Weights of a small GPT-style language model, trained from scratch on English Wikipedia: no biases in attention or MLP.
MLP neurons of a small language model. Each row is named by its layer, matrix (down: output weights) and neuron, and shows model dimensions 0-95. Each number is 128 + 32 x the weight over its row's rms, rounded and kept within 0 to 255. Numbers have three digits each. A neuron's up and down rows have the sign that makes its largest values positive.
A block is one neuron, or neurons of one layer that tend to fire together. After each block is what it responds to, as a language model described it from the Wikipedia text at the highest values.

L7.down2643:132115147176142083113151103130112095051092133148125118104124135165177172109148109115136100086123152133156155158142124121199098124117137130156185125158163114162125088094157121094116127103156100113132114126145160140100131116153108121135120163184108106138157161139104066000177099096162185081
Article subject surnames

L5.down503:157127121110157107152152162182095181093117145097145166151067187140148170155183170091137137047123151174132084101136081148179126112155080115149091106161194119097121117125109072183112165081139148123105107159153135129170168145093156125157155112133171101116156054229102100219152136151049136090
L5.down1000:124132137097181177108100122100136142092137162177112214146116144123078126114204114081091217187100138074158070229112138097152128184127139103077157103067120134124100122122102119133178174149147130122139130104107119125082201181151143144171139121207151101096075114122099135000079116097116116138
L5.down2498:106089116130186097084107112152111146183171150103178144172108112101163143150190117132114071194150137110147133111099105089100143110149154127124157112138164119050092167131150172099116158211144157106093147134154116158117152127112082108165098108119148083140096191182114127000146128160130167133
L5.down2499:092096067170084099133148116162091162086105062077139176144104155129136185132120106092114182146178146119125086146116119117159134128070142154145173063108110139175166159053177126103118168109171160153110181132112141166119104156148134103154093125045140079105140116138100154000086121129111089108
Table row first cell

L6.down336:144102119186105097135138096137114125108189127133049179093204107130101144089053221114148151117141129144109125083139125127129150046136104163113097152155096109156091162097134099134064116164134137187160154118111196159148145088130118086125168096158077119131174112122113143147104098046130131163
L6.down1291:115113113079172184163099146141151080073153107154151192106176127122157125135076159128177129091145105145139113167097171073117064146153070146113089167111120059172113133104139112140118072157171140145120144154159132111171132137130177187172131120149089117209086127122118076255176070189128118131
L6.down1621:127153139143156132114103162090081109109083129181124145139124155129130145167077103121219118161070182132132154116142144117135086185183122134113114119119116137123106108101170169134158133142176100124103087120177157139161086127104160136116194122126098142157128172128113102097178123156165070155
L6.down2143:130138133203168105135163120166116155105144149138153109115126146110128195145145148127091158171122076125142154049105091140105070125102090137188157120126129140182136117079090158123122115103138139142141105111073106072064100111168104121137102089090124129138067119116102122068103166108156169080
Proper-name final pieces

L5.down519:141146172105129130018176173114110144207072186143175162159131067101112133182151105099122126092138103191086081102124166090120172080145115103086160118103099115108114138114096154149143073196143111093100105130083148139063169109150187187091146131136091098115135140131152067048134094150168130134
L5.down569:125146128126123131167131142161125098139131146131123100161132127131164120120087159170167141145118123174160133117122121181174056106106157106169126051112147129146132166175111136087127177120155141100066099080097166102106055143138058127087072141116186129147128154146127120000142124099127168151
L5.down1010:094093112139043100116124105149184175145118097111131154211104131094118049106163115110155050141133086108131126165166066145145100138188097100160145071078142155101036184139109123100116112153131139114152139124101114090091105113115107111125230156042144165134152112128157144000150114168114096112
L5.down1251:085122104084081129163114148099107149157102142158130097130142126158168149112116127169148070111145094135121195077092124169113113146100142169140115198138131153184121142184099143151100185076103150127122167126094136157128135117141105100135142096125144116143112156114104116000186148150151133207
Name-initial word pieces

L7.down980:162134110150158170143166107139153111138157193133185178087101101143190120143164154142076130111218124172123092120182076179092086103170102085155105170109128166100122131109114097103175084144103128121183125154149102095138112154152186141081114119127154129171151201125153084032149039068064159096
Word-initial capital fragments

L6.down250:160123141157178152125061129058125168134124139091117172167130120170128148088102118156122168179072138147087113148142054174144107194127083130148099151124164129132128102079092147136069124139151174054136167144126121147090159177180097155071129185153151113072158090085114179167184108082125131136
L6.down445:125125094127169144126185097136120209140121161102094178105130162142116105148154155174102141086103086169154124105096106147153145108199165194134109139116205080159112143114146226179088125154148150106101139129174147105135167137152138169103117093131112125155094186127184183226131178124152124126
L6.down653:153153092089131153066082109138100122136122148131158170094122148094146104166139086138141184139113163076153113134096080131089102106058135126163110138100152185149080121112117131162088134114073083193071173101097187158151124151131093152180149147084142096196128145153109106096096100116089075103
L6.down1346:137095126152139146154173142132173171116106162141073140141159135224087130150116180141131156153180084195124122114122122127152141150125129138104136128163143143151120105123110133156085128160096179067125179094049142158117123146195098129111066164126155100160111164080096121021075124124125090147
Table sub-header row start

L6.down96:155197121128170138215101097196079177115102106159119089126142114190120106093117127147174112095096076165106103165147177168088170128190129138158217137179145112103111164125131165128056114153120131163098097133152123150123128076161114150168131082086131160152133120105180135117126115084157118120
L6.down1191:106122078173056138105136130127118139106124112086120177094106073126071105173099154141093152120129084107069142153103132138087129151070158111149161186103106100135143141065151162072182169170182125142088126119114119126089118101094136138131080171111174085103099113091140126129119065112150099107
L6.down1504:186097095181113111208134141166123162175134052162148065149139127150108191188142101147131105140103120147119132151094133152160124084126135128177136083149118107125133071115142134096146169120148151091176086077185154127089103121106068165106155167120068156096128179192172161105130136119077096067
L6.down2199:140114089160127105140066123134151098139107115130170161151177092153156071189128100130122083114132041099134100134124121184174064113142194157119100134107096172122128095153167165185155169141090151096141133077128161190145181159136094161121118166126159142118131096116125142000115123143126088145
Capital P name-starts

L7.down2114:105133135098162101152109122164160083144158093180149105147119118169174154116141144157123130126069112117156138082171117100142138126123086142177130152154140123140148086152114138119118166144130134130116151109098141120167098117122113116126104120144136138118154070093155191088157122136111103046
Hyphen after "on"

L7.down2788:125173112137166115232105116124109164155113175157134061128096110113153096132094101114152138104208131124117136185051092107106126130140114139147131110157136146150106099127126134102074109176150149151129109121180153165145167101124125125175190094107150105117096149178143145081134179143118159145
Start of the predicate

L6.down203:115147072147203124127106127101151158136176173132067124122199106025158111062139063132151062116111117138108146164150148159116167134160112116159090119080102127132106126134176117106080143112120114120086119122132132125097134092148123109117109121098138097099087159147102135114141109156100119179
L6.down720:110114141091141076113099153168110164129177117082120115120166147105127147131124144112085130125175144134120155161094160155114124162155147078066118105172147128108116153177106170095172136141164149114135131099116145130125129076107166136174132031114117075144108184132129162093174110184138118082
L6.down1931:111117132098154107115065136146107117128067099095197074142088093024140149073140111159114133177106127077147177097085115177195145199137137138107111179111101156159087156154123103109161142110132141115127146113092136171069163070131086127122093090067099194150135184129115149108120160134137155166
L6.down2028:103120110113109117086089112099102075156108107086124125135131149134172124140104167107100163127149140064107153139127120124085149128150134163123208086134084135078114104135175134141133139167161144133067138119196119099168073135095125128156164131092166151168112160091113112123176150107126119084
Do-support auxiliaries before not

L5.down258:090115101164194118083150106126165088109122167147113142095089172145137127172080202116127153142116146127144119101130123133142105123091091183124114173116130145134150154083117168139109135136129060146108098107119081163122105160104133115073088149110127118131137124057126135167190088147101111232
L5.down823:119136077128115102185145144083129098114092137122189152097209131150139159083104142183113093083122136098125154143119114121177103112124205134162076068108075146139147083144151166129088087148137097168127177165095071169142134134140165139083098146159139128119152141119101115000106170141147157081
L5.down2050:096147122138134133126111137080161159116104121130141122120142162125173114147160145118175085126161139083148119085172073152212108100121132125114157056058159178113176097160127171025172084138136171117133106126095166187151112145129179168115148121158117112111114199119077128147111155161121146129
L5.down2376:088115118249166123191105116111121135063112118145136210138155140226151114088101090117088177150132143083163121150138141130136091104157169122153126126168139114153104123122034131105114181168080117176122126145136131114070115156087119152124149082089130137158130075097161096124107073124104042106
Token after initials or pronouns

L7.down1684:139142113145108122138076097086103145105122131162126145160161132131150173131134136155120104144153106193161145189110156122102102122093142134132138121081105101096152094129061178123159147138137097094080178096066212128148097102140092121142087124047079203107123072067182084117208130105157147108
Mid-word name fragments

L6.down23:155154153131145174111092181092096157124166127107195171142102137110119091119129100143139106076145169122076141167110106102111109124154095133134109102151150093181154167087128085218217141074194106122086175091178153168153092125135195113122103158131203150146084152188157173135198123093140161170
L6.down341:109151114145074104075156144124146121122121120187090167163109117125129141135142201078132096131147089084243103155156162109147085161101151085076197147136153176087133116191138165191158166125073062098098161103091143142142102106099112176111145112055140173122103151131135186034181157153147153101
L6.down790:150187167192150109155115166110191133070180107101161051116155117167181158135065093127143158122163127134120194147091076150112158162154146139218147196096127160117140175185153176090130164117177115133087037116125105140106154126058128157063106113130192089134135107077141093106139122050122153200
L6.down811:148169160090151133106151078094153147168114102127113161088140149113097146207147121129093110105255080145138074158114068162108135118122098084079172131155140120112114099134092174125151193058173061094112095120119107164107163160119149125147109079152130073123124133109069146119171148125088106128
Mid-word pieces of foreign names

L5.down951:150148131208208092101110117156129125085171122099113134110128153169147143117179102176090135113118144140121172134136144171141137173066152152104141150155107071143107117118137157147124164056137177086138106113180132084180176122098129139130139132081144102164161193059133142000162200137104165117
L5.down1595:085104142081128088119166147122161095123173157109160119092164122124158171168112131158181135145086135147078138153169076107088125124087106160106130160174114084113103143165103102122075046148163084096111110149111107122194147112143088143124126170178150034120165165093090148000080119153145146137
L5.down1600:164127142171136051152120093126173121088115151112154098112115109123104183133127114126119113057113129157110158144107149099144159104154133140112133097140110120109097144158149157118102126117122142174191140103157196066102118139096103143133136118154147133111164193108075186151090082138090078126
L5.down2373:110127107110139086129109146144174122145135125082160167105115170137172112166166113158099114094126124129121164174083165117148114082121079133083166183175134052166112185098085147120086114104154166129174159165190127154188129110115081075102072176134079136113112149070100105000110147148126149149
Year range connectors

L5.down136:109167115124078112166102104151127097107160119168146131094204183174117124142129105111139136159140151111121117071156074138125125162113097162103163135111127159159075197151166095161103124173120097134184205153165186105097146191061120133154151085145123158154100132122089117038124157164072169207
L5.down1523:097172114136133108122199147161133154103096123116140190163106153190149067123177102101120111145148148141174108191139084155145107097166088106086087174144110115112090122143158099134160127116156135095140137072128127169073127146045136164132147154147127113101154144113114073000098126141091148186
L5.down2565:137166165169134127150118141095146157154149158070101122110168108095089117168131153126111152123123102104144113096082093165116164126090113115141108141127105121134103141143113121184147103103084158124129152139169088098069151137184116131186170101137125098145128152161190107183132121077148128106
L5.down2937:073140105117146189198075147138081088183114115125125126134135107135100177163121138119156109142098157178154095158145109134099146115145182045081135112191121111142108147097118102106131131047161148128109106099142163163134130102159158113174137126181078156071087145150114111000128157159106079157
Mid-word name completions

L7.down2857:137140131164108059132178136142061127099130094145099131099156128101113125182126137136136138120117123169092157128120157149087099107114149102117178097144081104153110067069096133093101103083134104096091102086132143117129082084128104097135211109105161119142133086087124140148084071054106129194
First-name final pieces

L6.down968:109112167140149186144150151109076056154083138136114188136153157095121123177128120158133124142128138158084147124124207114069118085185123167061160130164170154119125140137139179145152115107181130168177179110153074097080116186165179139109112153105109127084139160136186161132174121114095131109
L6.down1013:087139091118169149144104116178157112107159116115119188110169096117163126132124182064117143121144121124119147096177134127099149093117172154101156092119119116122099128161145177120107166117146127168123120135109122108137107130123137147089098171122144159090177095131148173180147081181077150175
L6.down1248:143187172097064128190203139167134131098174053094185142121121163134245128102104146136143114076141184069064093152122150194091150114176119120087111173101163137126138147105119098117056162086122105188185128125173124082114119098159182128083121117148147163176102126151122183091114117128041158130
L6.down1839:111146116151155131185177124175118069112167114134138152094184128118201122135093181141153184151104178132111162120150141183151143092147074126112184145119114099099108149130126130155132143113150127151122154119176137107139120126129167162087111134105082110146189121142127144183095103166105115160
First-name completion

L5.down428:160095147127070101151137092183117135088113139103109139153107130147126106112115093131151101104107111085150141081163133103168137095127147170131144124107144068167151105091137170185126130132093167203163138141152113116054156135096133092103187122125201086135105100120130142255108152091088135165
L5.down943:117116147106090128154110046112096140132163106167094123130134128182146099100162119224150136077175200132156135137123146134190084092172143153130117134091107178173097077105140205123096110127127099093120148187087099092117105125126138103095077130098124098139170121142134114255082167117118159192
L5.down1812:114071107133142165173117143134155119124196099093159141117106141096167093118127127126115132121105117094141121128089172108101117109141106162146124104088156098119078163132145125156107128106101120147086099092105180108092183169137121076161162104152078160112085065152099138255077167120104181117
L5.down2787:191088136118116084191143138132084100145162124158057134176118101069164122101159087155107047100115090085093129111119143134139094128094092212134173141139074110213135072200034149122166143110124123051114159126133116141176174144101075098086134092142106144098162162137196099255123118101135114126
Paragraph-ending line breaks

L6.down824:109086104181148113162158146141086145176115110158182138113147135091153168053147129094117104101135113168103102138131078138082158101115173131093134050139119132090163114195127156094138169079133093118144057169111185038175129131170182124120056163158097070172094151129146110076064078107117162127
L6.down1410:119126138109148115135139164149198127099119146154110080128094146117110158128117073138113156123096158141126115083080089105156199146120103152091129117155117094134171183138092092138090110107188108121135117164124095103124167128204118126138198125134104112077111127148140128080118140104104182130
L6.down1996:084134126142113068181126109090116090132181088101136127153114150108170145131173086127127108138108115187108054132126140140134078120108125130115151101154049140173104140187078130057135154118124106102139105185096127198064120155120092146103126140094100132053139173112124201061166111121148099127
L6.down2704:097151141131122098138114117128078046111086116093145075177124147186137100138107141106131098134161092105146115081131133066109075113137154140130163131151125182071139169169108163106174148189146125079107133157118107174130152111131126163084187072115204131140066113120139168139015101100101159164
Year-range dashes

L5.down303:130123148124105163114116095138128137123121168152144095117071065146140112156076053153177119127182104105136117125137105126180111165100099077065105120084092127085117079161119121148154152155132127110115154143130121067095141078132065124143104068104111083094112122152099171000161150191140190154
L5.down446:179077158115124161127131118101135127094101156090140077149081088159135165166093140119071120121099126124202103124118154121192142152145120164134099052138113147132153151096090121125105110110113090145118140135115083179110120111102086206055134110153147104079121209067187076000140093129139166141
L5.down1060:093167092139167155168162103092127122100167111092178095207063088124118188120083095102154123173113113092149156137094100133135134115098094129080147111128053151168085094067139132165137180135102107162138127120088132113110098161203099131141149132103158128141123155155107060000109152129158159102
L5.down1705:133135116144086113174166116134131145091106116148094100090137147100154163110147153107143146134101117137193165153066126116079118171197162161059145127169155115161138154102134178134119095113106136156143104223130090140158105065151126076149151110134112140144179155132186108255122172132146127136
Mid-word pieces, table pipes